{
  "d_model": 640,
  "n_kv_head": 10,
  "activation": "swiglu",
  "norm": "rmsnorm",
  "rope_fraction": 0.25,
  "parallel_block": false,
  "init_std_qkv": 0.0208,
  "beta1": 0.9,
  "batch_tokens": 131072,
  "train_tokens": 887100000
}
MLP neurons of a small language model. Each row is named by its layer, matrix (down: output weights) and neuron, and shows model dimensions 240-303. Each number is 200 + 30 x the weight over its row's rms, rounded and kept within 0 to 999. A neuron's up and down rows have the sign that makes its largest values positive.
After each neuron's rows, "raises" lists the tokens whose logits its output raises most directly, leaving later layers aside.

L6.down588,228,171,203,192,138,200,184,232,184,182,213,214,169,200,193,254,202,161,198,237,216,226,176,199,208,172,249,245,175,206,202,194,173,183,224,190,197,200,194,239,250,198,215,169,216,207,202,173,185,232,207,223,190,227,210,172,151,216,145,194,163,223,214,185
raises: " there", ",", ".,", " they", " it"

L6.down1252,217,239,250,224,194,184,215,189,185,161,231,220,236,169,213,184,137,227,127,241,226,196,172,148,258,219,197,243,153,229,186,172,187,179,163,206,165,169,234,224,195,217,231,193,199,220,207,166,152,178,212,174,226,214,171,232,236,168,197,234,213,155,191,235
raises: "ische", "ie", "ies", "ae", "iew"

L6.down1225,196,168,222,156,233,192,212,228,182,150,246,180,190,204,164,170,190,212,275,158,186,161,234,207,207,205,222,241,260,190,189,215,224,206,221,149,195,153,225,185,258,214,180,192,208,194,183,180,214,181,241,198,182,221,236,201,231,251,236,178,205,196,204,216
raises: " ", "ception", " mid", " decade", " Since"

L3.down1069,176,198,182,206,264,175,200,195,183,204,274,179,156,227,232,174,279,196,158,226,208,219,211,193,202,209,194,219,162,156,168,234,178,229,234,185,205,210,219,206,181,221,209,185,192,232,211,223,160,150,204,169,160,201,153,126,198,196,175,216,222,136,186,185
raises: "urn", "ract", "rib", "esting", "ired"

L6.down377,171,218,187,224,162,216,207,162,221,252,201,144,230,231,179,164,170,235,197,231,208,269,131,171,194,210,230,213,180,190,191,187,214,234,170,201,189,245,208,225,201,197,193,192,218,155,234,187,209,105,153,202,263,249,154,220,232,218,166,144,189,203,147,242
raises: "ive", "ibly", "ions", "ionally", "ibility"

L6.down1224,219,209,209,211,223,190,194,194,178,205,225,211,184,263,238,164,207,181,170,179,193,184,210,158,202,200,135,163,193,213,189,215,145,213,213,247,197,154,153,207,175,227,174,171,179,191,238,235,165,218,299,122,200,226,197,234,271,234,260,206,226,234,187,211
raises: " is", " was", " took", " went", " are"

L6.down977,207,240,222,183,201,172,205,237,191,177,190,198,226,250,179,213,201,226,169,206,184,202,191,236,214,142,216,222,211,186,134,214,173,187,252,182,230,192,208,205,234,192,187,180,173,178,199,248,195,203,215,175,230,208,206,230,202,223,231,183,203,201,184,217
raises: " decades", " future", " years", " months", " decade"

L3.down179,187,221,200,188,182,207,212,205,161,235,227,227,192,179,151,144,209,181,219,156,209,212,203,105,209,122,185,217,225,228,201,205,224,201,159,247,198,203,194,232,226,188,226,183,199,214,185,197,209,217,220,174,170,192,167,218,207,154,159,248,207,220,232,230
raises: "arm", "oz", "ant", "ras", "ants"

L6.down72,202,176,214,170,230,229,172,225,209,189,255,218,195,197,201,224,180,183,163,206,133,191,215,147,138,184,204,204,224,160,182,204,212,191,203,245,180,171,219,161,213,215,177,199,227,207,208,193,220,201,209,248,194,195,188,186,215,179,220,192,163,183,194,190
raises: ":", " :", ".:", ":\n", " title"

L6.down966,215,198,218,232,176,220,189,221,240,219,150,244,225,180,178,189,191,189,217,237,193,116,224,242,184,169,280,191,199,192,235,215,254,196,190,176,206,207,194,219,196,218,201,206,240,214,127,199,220,166,181,215,176,241,179,223,175,192,194,226,169,221,187,235
raises: ")===\n", ")\"", ");\n", "\")\n", ")==\n"

L6.down1712,235,188,241,221,180,126,211,157,201,181,155,180,165,211,218,204,206,206,221,159,207,203,209,218,230,168,165,186,207,192,184,219,223,218,207,224,252,178,203,169,228,227,218,219,170,184,178,206,185,207,195,210,184,207,208,167,242,230,207,197,169,203,186,191
raises: " they", " it", " you", " he", " she"

L3.down1622,206,281,211,164,239,226,216,215,253,153,244,244,199,195,247,151,231,158,163,186,220,240,232,201,193,216,230,211,271,182,205,164,182,190,234,189,238,234,173,114,244,223,179,210,207,161,194,125,181,214,160,217,162,244,193,214,167,157,199,215,202,204,177,220
raises: "eu", "ager", "ate", "aged", "usc"

L6.down1427,198,227,164,166,213,253,243,201,204,171,183,232,205,175,206,222,200,211,242,205,240,186,170,217,166,226,198,176,201,286,171,208,223,152,201,202,209,207,224,191,211,206,173,188,212,160,199,207,209,199,176,234,184,255,227,220,203,246,232,185,231,243,235,184
raises: "48", "46", "31", "41", "47"

L6.down1312,205,221,179,198,188,234,193,232,206,186,172,180,189,254,215,178,180,187,173,218,211,180,186,192,157,212,202,256,202,189,205,234,219,202,246,191,182,236,199,202,171,213,246,141,246,193,227,196,171,177,251,221,194,206,175,256,210,136,219,162,215,216,210,219
raises: "55", "56", "58", "48", "53"

L6.down1351,231,218,155,163,203,186,161,179,203,140,190,175,264,221,171,199,187,190,153,216,230,244,181,169,185,201,223,179,176,162,237,167,210,200,208,231,194,167,155,228,190,204,245,172,195,182,204,204,194,220,173,206,121,266,195,223,195,184,145,193,170,204,192,279
raises: "lers", "led", "ler", "let", "ling"

L6.down1201,229,255,197,168,154,144,240,228,165,137,241,212,212,177,214,200,213,199,143,195,231,139,206,192,196,200,137,181,178,190,229,163,217,219,193,224,258,229,276,220,149,175,201,203,179,174,278,218,248,146,218,204,185,236,216,220,156,146,195,142,197,190,168,160
raises: "od", "op", "o", "oh", "ok"

L6.down1079,189,137,218,135,193,200,170,187,188,169,223,198,167,176,212,230,221,175,196,228,236,186,205,218,210,246,223,231,216,204,207,205,172,189,225,244,160,177,185,165,151,200,181,246,227,183,247,217,238,229,173,189,236,232,243,211,192,226,209,177,188,193,208,154
raises: " Kenneth", " Edward", " Frederick", " William", " Ernest"

L6.down5,158,197,183,200,225,198,223,174,223,225,163,231,209,158,141,227,170,179,243,205,189,155,210,181,219,217,180,168,233,192,196,177,203,227,179,220,172,193,208,212,217,192,187,202,206,223,206,194,251,257,190,198,193,200,203,190,167,139,256,208,252,156,207,198
raises: " process", " scheme", " method", " formula", " plan"

L6.down401,251,200,209,186,194,175,254,180,230,231,227,215,239,224,193,264,208,236,225,184,142,183,158,267,222,193,232,158,211,217,200,196,264,258,227,243,202,203,220,183,217,212,207,185,195,189,222,210,210,187,270,185,164,232,255,153,235,165,289,181,169,206,177,201
raises: " created", " thought", " discovered", " planned", " said"

L6.down1128,254,209,183,215,196,226,183,200,179,229,202,189,238,199,233,182,181,186,238,179,172,198,175,204,190,178,192,216,286,191,189,210,188,193,207,195,161,233,249,217,206,241,190,142,261,218,206,259,232,150,211,239,161,217,279,198,174,198,175,230,195,179,192,199
raises: " singles", " tracks", " Singles", " artists", " studio"

L6.down1196,202,245,248,153,223,174,201,217,194,199,196,164,192,204,168,219,222,172,187,128,195,123,195,259,201,216,182,165,175,205,125,240,151,178,230,146,220,209,208,218,170,188,149,183,244,216,222,198,175,170,252,212,203,185,197,185,181,188,218,169,167,156,241,230
raises: " game", " games", " series", " franchise", " book"

L6.down168,267,193,184,210,179,224,174,203,210,220,179,125,179,207,224,254,170,191,238,202,242,184,219,210,219,204,204,214,187,272,199,196,238,202,245,219,250,161,179,198,267,233,190,234,176,207,226,169,202,191,161,200,245,180,163,169,213,193,224,183,215,187,244,197
raises: "31", "29", "21", "19", "28"

L6.down1368,203,175,174,241,248,218,198,219,248,191,222,185,165,197,158,203,224,194,177,199,161,183,235,194,211,213,188,170,186,205,193,215,220,256,200,201,270,203,170,218,218,169,186,186,238,260,232,157,180,185,183,238,154,205,161,242,175,221,134,181,117,140,182,247
raises: "',", " including", ",", ",\"", " and"

L6.down1719,190,202,154,213,160,209,246,244,184,216,169,166,258,208,235,189,185,232,248,163,161,190,232,201,187,231,195,187,225,192,127,209,196,208,219,224,189,215,241,198,175,179,188,224,196,260,232,199,200,243,203,192,219,198,196,249,176,242,191,191,200,183,221,183
raises: "03", "06", "01", "09", "08"

L6.down1264,224,220,235,143,199,232,178,177,209,183,194,176,248,169,190,220,208,185,186,163,172,174,214,173,215,182,202,236,195,237,225,153,188,220,223,243,159,261,166,195,291,137,206,152,230,193,256,246,129,201,182,159,211,202,241,209,196,209,180,217,208,254,209,191
raises: " Christina", " Grace", " Sarah", " Lisa", " Julie"

L6.down1154,230,147,175,208,210,231,284,184,237,176,172,161,134,197,166,227,259,169,236,244,232,191,256,171,150,120,133,189,189,205,201,218,209,154,235,167,208,181,202,241,254,144,152,211,170,241,215,138,169,186,185,168,183,205,221,205,199,214,250,186,167,240,235,198
raises: " times", " Month", " hours", " months", " weeks"

L6.down927,191,266,246,185,232,206,203,171,206,252,192,175,286,202,194,150,187,166,199,159,211,244,136,197,231,214,149,156,262,219,185,186,216,199,171,191,198,246,188,218,164,176,172,192,238,201,186,167,210,224,206,244,195,197,153,221,216,240,244,162,245,234,187,160
raises: " seasons", " months", " month", " weeks", " days"

L3.down631,247,191,200,197,246,209,213,206,213,245,193,170,200,187,163,215,180,157,160,173,239,154,221,173,199,165,211,228,206,222,173,159,228,190,216,189,197,213,190,244,173,208,211,128,199,205,138,221,215,184,209,287,240,220,173,200,202,228,176,133,171,227,202,172
raises: "hip", " are", " were", "hips", " have"

L3.down1079,187,173,160,220,182,201,195,200,164,157,194,245,221,191,172,145,141,211,259,223,183,215,224,197,128,239,207,219,222,212,214,195,226,235,188,259,216,219,217,159,198,203,224,172,220,180,203,182,202,183,184,221,228,168,234,212,193,188,145,157,204,199,184,217
raises: ":", "(s", ":\n\n", ":\n", " :"

L6.down133,199,167,259,157,172,214,194,202,197,230,174,243,223,256,218,196,168,234,180,241,134,190,220,211,220,163,200,194,244,255,160,278,163,167,191,235,230,173,170,190,199,197,154,199,169,132,199,208,174,262,156,185,188,184,209,227,211,130,220,155,207,213,224,223
raises: "-pro", " most", " best", "pro", " doing"

L6.down1333,185,152,179,217,213,186,188,240,238,194,174,157,201,223,200,171,140,237,203,250,113,153,176,185,168,191,222,211,169,203,201,213,245,137,222,193,201,247,201,154,203,243,212,210,238,261,186,230,196,150,208,222,198,229,200,172,202,215,175,215,201,230,195,206
raises: ")==\n", ")===\n", ")===\n\n", "–present", " impact"

L6.down1346,134,264,180,178,178,180,204,230,243,194,202,180,185,197,205,109,207,222,172,215,239,174,203,209,235,185,196,209,154,144,193,211,179,229,260,243,234,173,164,193,180,221,204,173,222,174,227,184,177,183,219,155,234,272,183,181,240,215,181,193,195,203,176,231
raises: "aris", "rom", "ink", "oster", "oll"

L6.down314,249,224,208,126,185,207,181,214,212,199,197,195,170,177,161,219,174,206,160,220,242,151,175,161,215,211,197,219,214,170,203,180,230,247,206,197,138,202,174,214,274,216,206,191,207,184,169,198,248,184,164,247,212,229,206,198,151,224,185,182,190,229,179,150
raises: " are", "'re", " were", " have", " manage"

L6.down807,210,226,212,166,174,176,163,252,188,190,248,229,192,194,230,217,211,219,183,262,274,183,242,206,209,240,231,195,158,185,189,215,202,200,158,186,187,204,187,217,203,219,187,205,240,153,198,205,214,206,192,237,212,194,208,176,158,210,171,207,167,191,199,160
raises: " follow", " operate", " take", " remain", " serve"

L6.down1640,174,237,209,194,155,204,171,163,224,193,212,223,197,197,156,192,220,217,175,187,220,198,134,229,238,236,216,202,198,131,191,192,146,204,184,172,213,190,218,228,192,223,180,189,196,174,168,269,181,216,179,190,208,214,229,221,182,202,139,213,232,179,237,184
raises: "les", "le", "led", "l", "lin"

L6.down1311,161,220,177,140,180,211,204,162,186,159,239,209,163,186,236,196,165,227,210,273,221,175,154,190,227,198,171,263,179,233,204,209,245,181,203,241,206,182,229,186,179,169,191,205,225,196,199,165,230,158,204,187,240,158,161,189,193,190,200,151,237,206,150,267
raises: "ural", "ional", "ury", "ures", "ionally"

L6.down629,256,201,221,222,172,190,140,213,182,230,242,203,181,173,190,192,229,215,194,197,189,182,245,189,209,209,194,211,185,261,214,184,205,239,193,150,121,218,204,212,197,205,116,195,211,183,204,156,174,203,288,207,288,186,209,228,202,174,195,207,237,203,252,245
raises: "née", "16", "14", "15", "9"

L6.down848,231,219,236,253,204,161,197,180,237,164,180,250,144,249,172,163,199,175,227,200,207,199,211,227,177,145,250,173,187,174,237,181,223,159,255,192,191,212,226,235,193,229,217,215,217,155,193,247,220,184,175,207,210,263,183,201,193,210,211,180,221,180,219,217
raises: " there", "ver", " everyone", " it", " you"

L6.down758,226,217,202,175,206,212,224,193,167,199,230,212,170,202,211,235,186,139,181,214,205,186,194,191,190,164,173,204,205,254,210,220,214,216,186,263,260,218,211,216,167,226,169,231,191,141,171,221,180,175,215,199,207,211,200,181,237,158,163,241,239,182,199,207
raises: "96", "98", "92", "94", "93"

L6.down1647,222,207,215,228,211,209,207,198,184,185,234,185,156,184,239,177,170,198,237,193,171,258,207,161,192,214,223,208,184,174,251,191,179,209,194,247,184,172,204,233,210,202,191,200,185,231,272,158,210,199,225,196,191,187,221,173,165,191,182,200,146,201,236,196
raises: ":\n", ":", ":\n\n", " :", ".\n"

L6.down1574,185,191,164,192,251,191,187,216,214,209,198,166,268,222,232,228,213,169,206,197,187,173,155,265,183,170,248,210,215,155,209,201,178,199,165,224,210,164,163,207,175,163,242,233,180,187,250,237,174,230,174,197,191,167,186,214,243,221,194,169,202,209,217,218
raises: "20", "04", "01", "08", "24"

L6.down1308,196,164,214,181,221,179,224,219,227,188,190,188,193,202,185,223,229,139,185,159,188,251,179,247,227,209,178,218,177,158,170,195,159,224,177,184,233,210,214,171,219,168,205,191,204,182,166,167,193,172,190,206,183,198,244,214,203,164,234,236,141,249,199,162
raises: "69", "70", "67", "68", "66"

L3.down872,159,161,238,191,233,152,219,223,186,191,216,205,156,189,161,221,176,134,190,160,229,190,235,170,163,179,164,198,211,169,170,255,143,204,248,181,245,205,141,246,239,204,222,146,290,190,194,231,181,161,169,216,182,205,169,188,181,203,206,182,170,256,172,226
raises: "uct", "olph", "ically", "ical", "iate"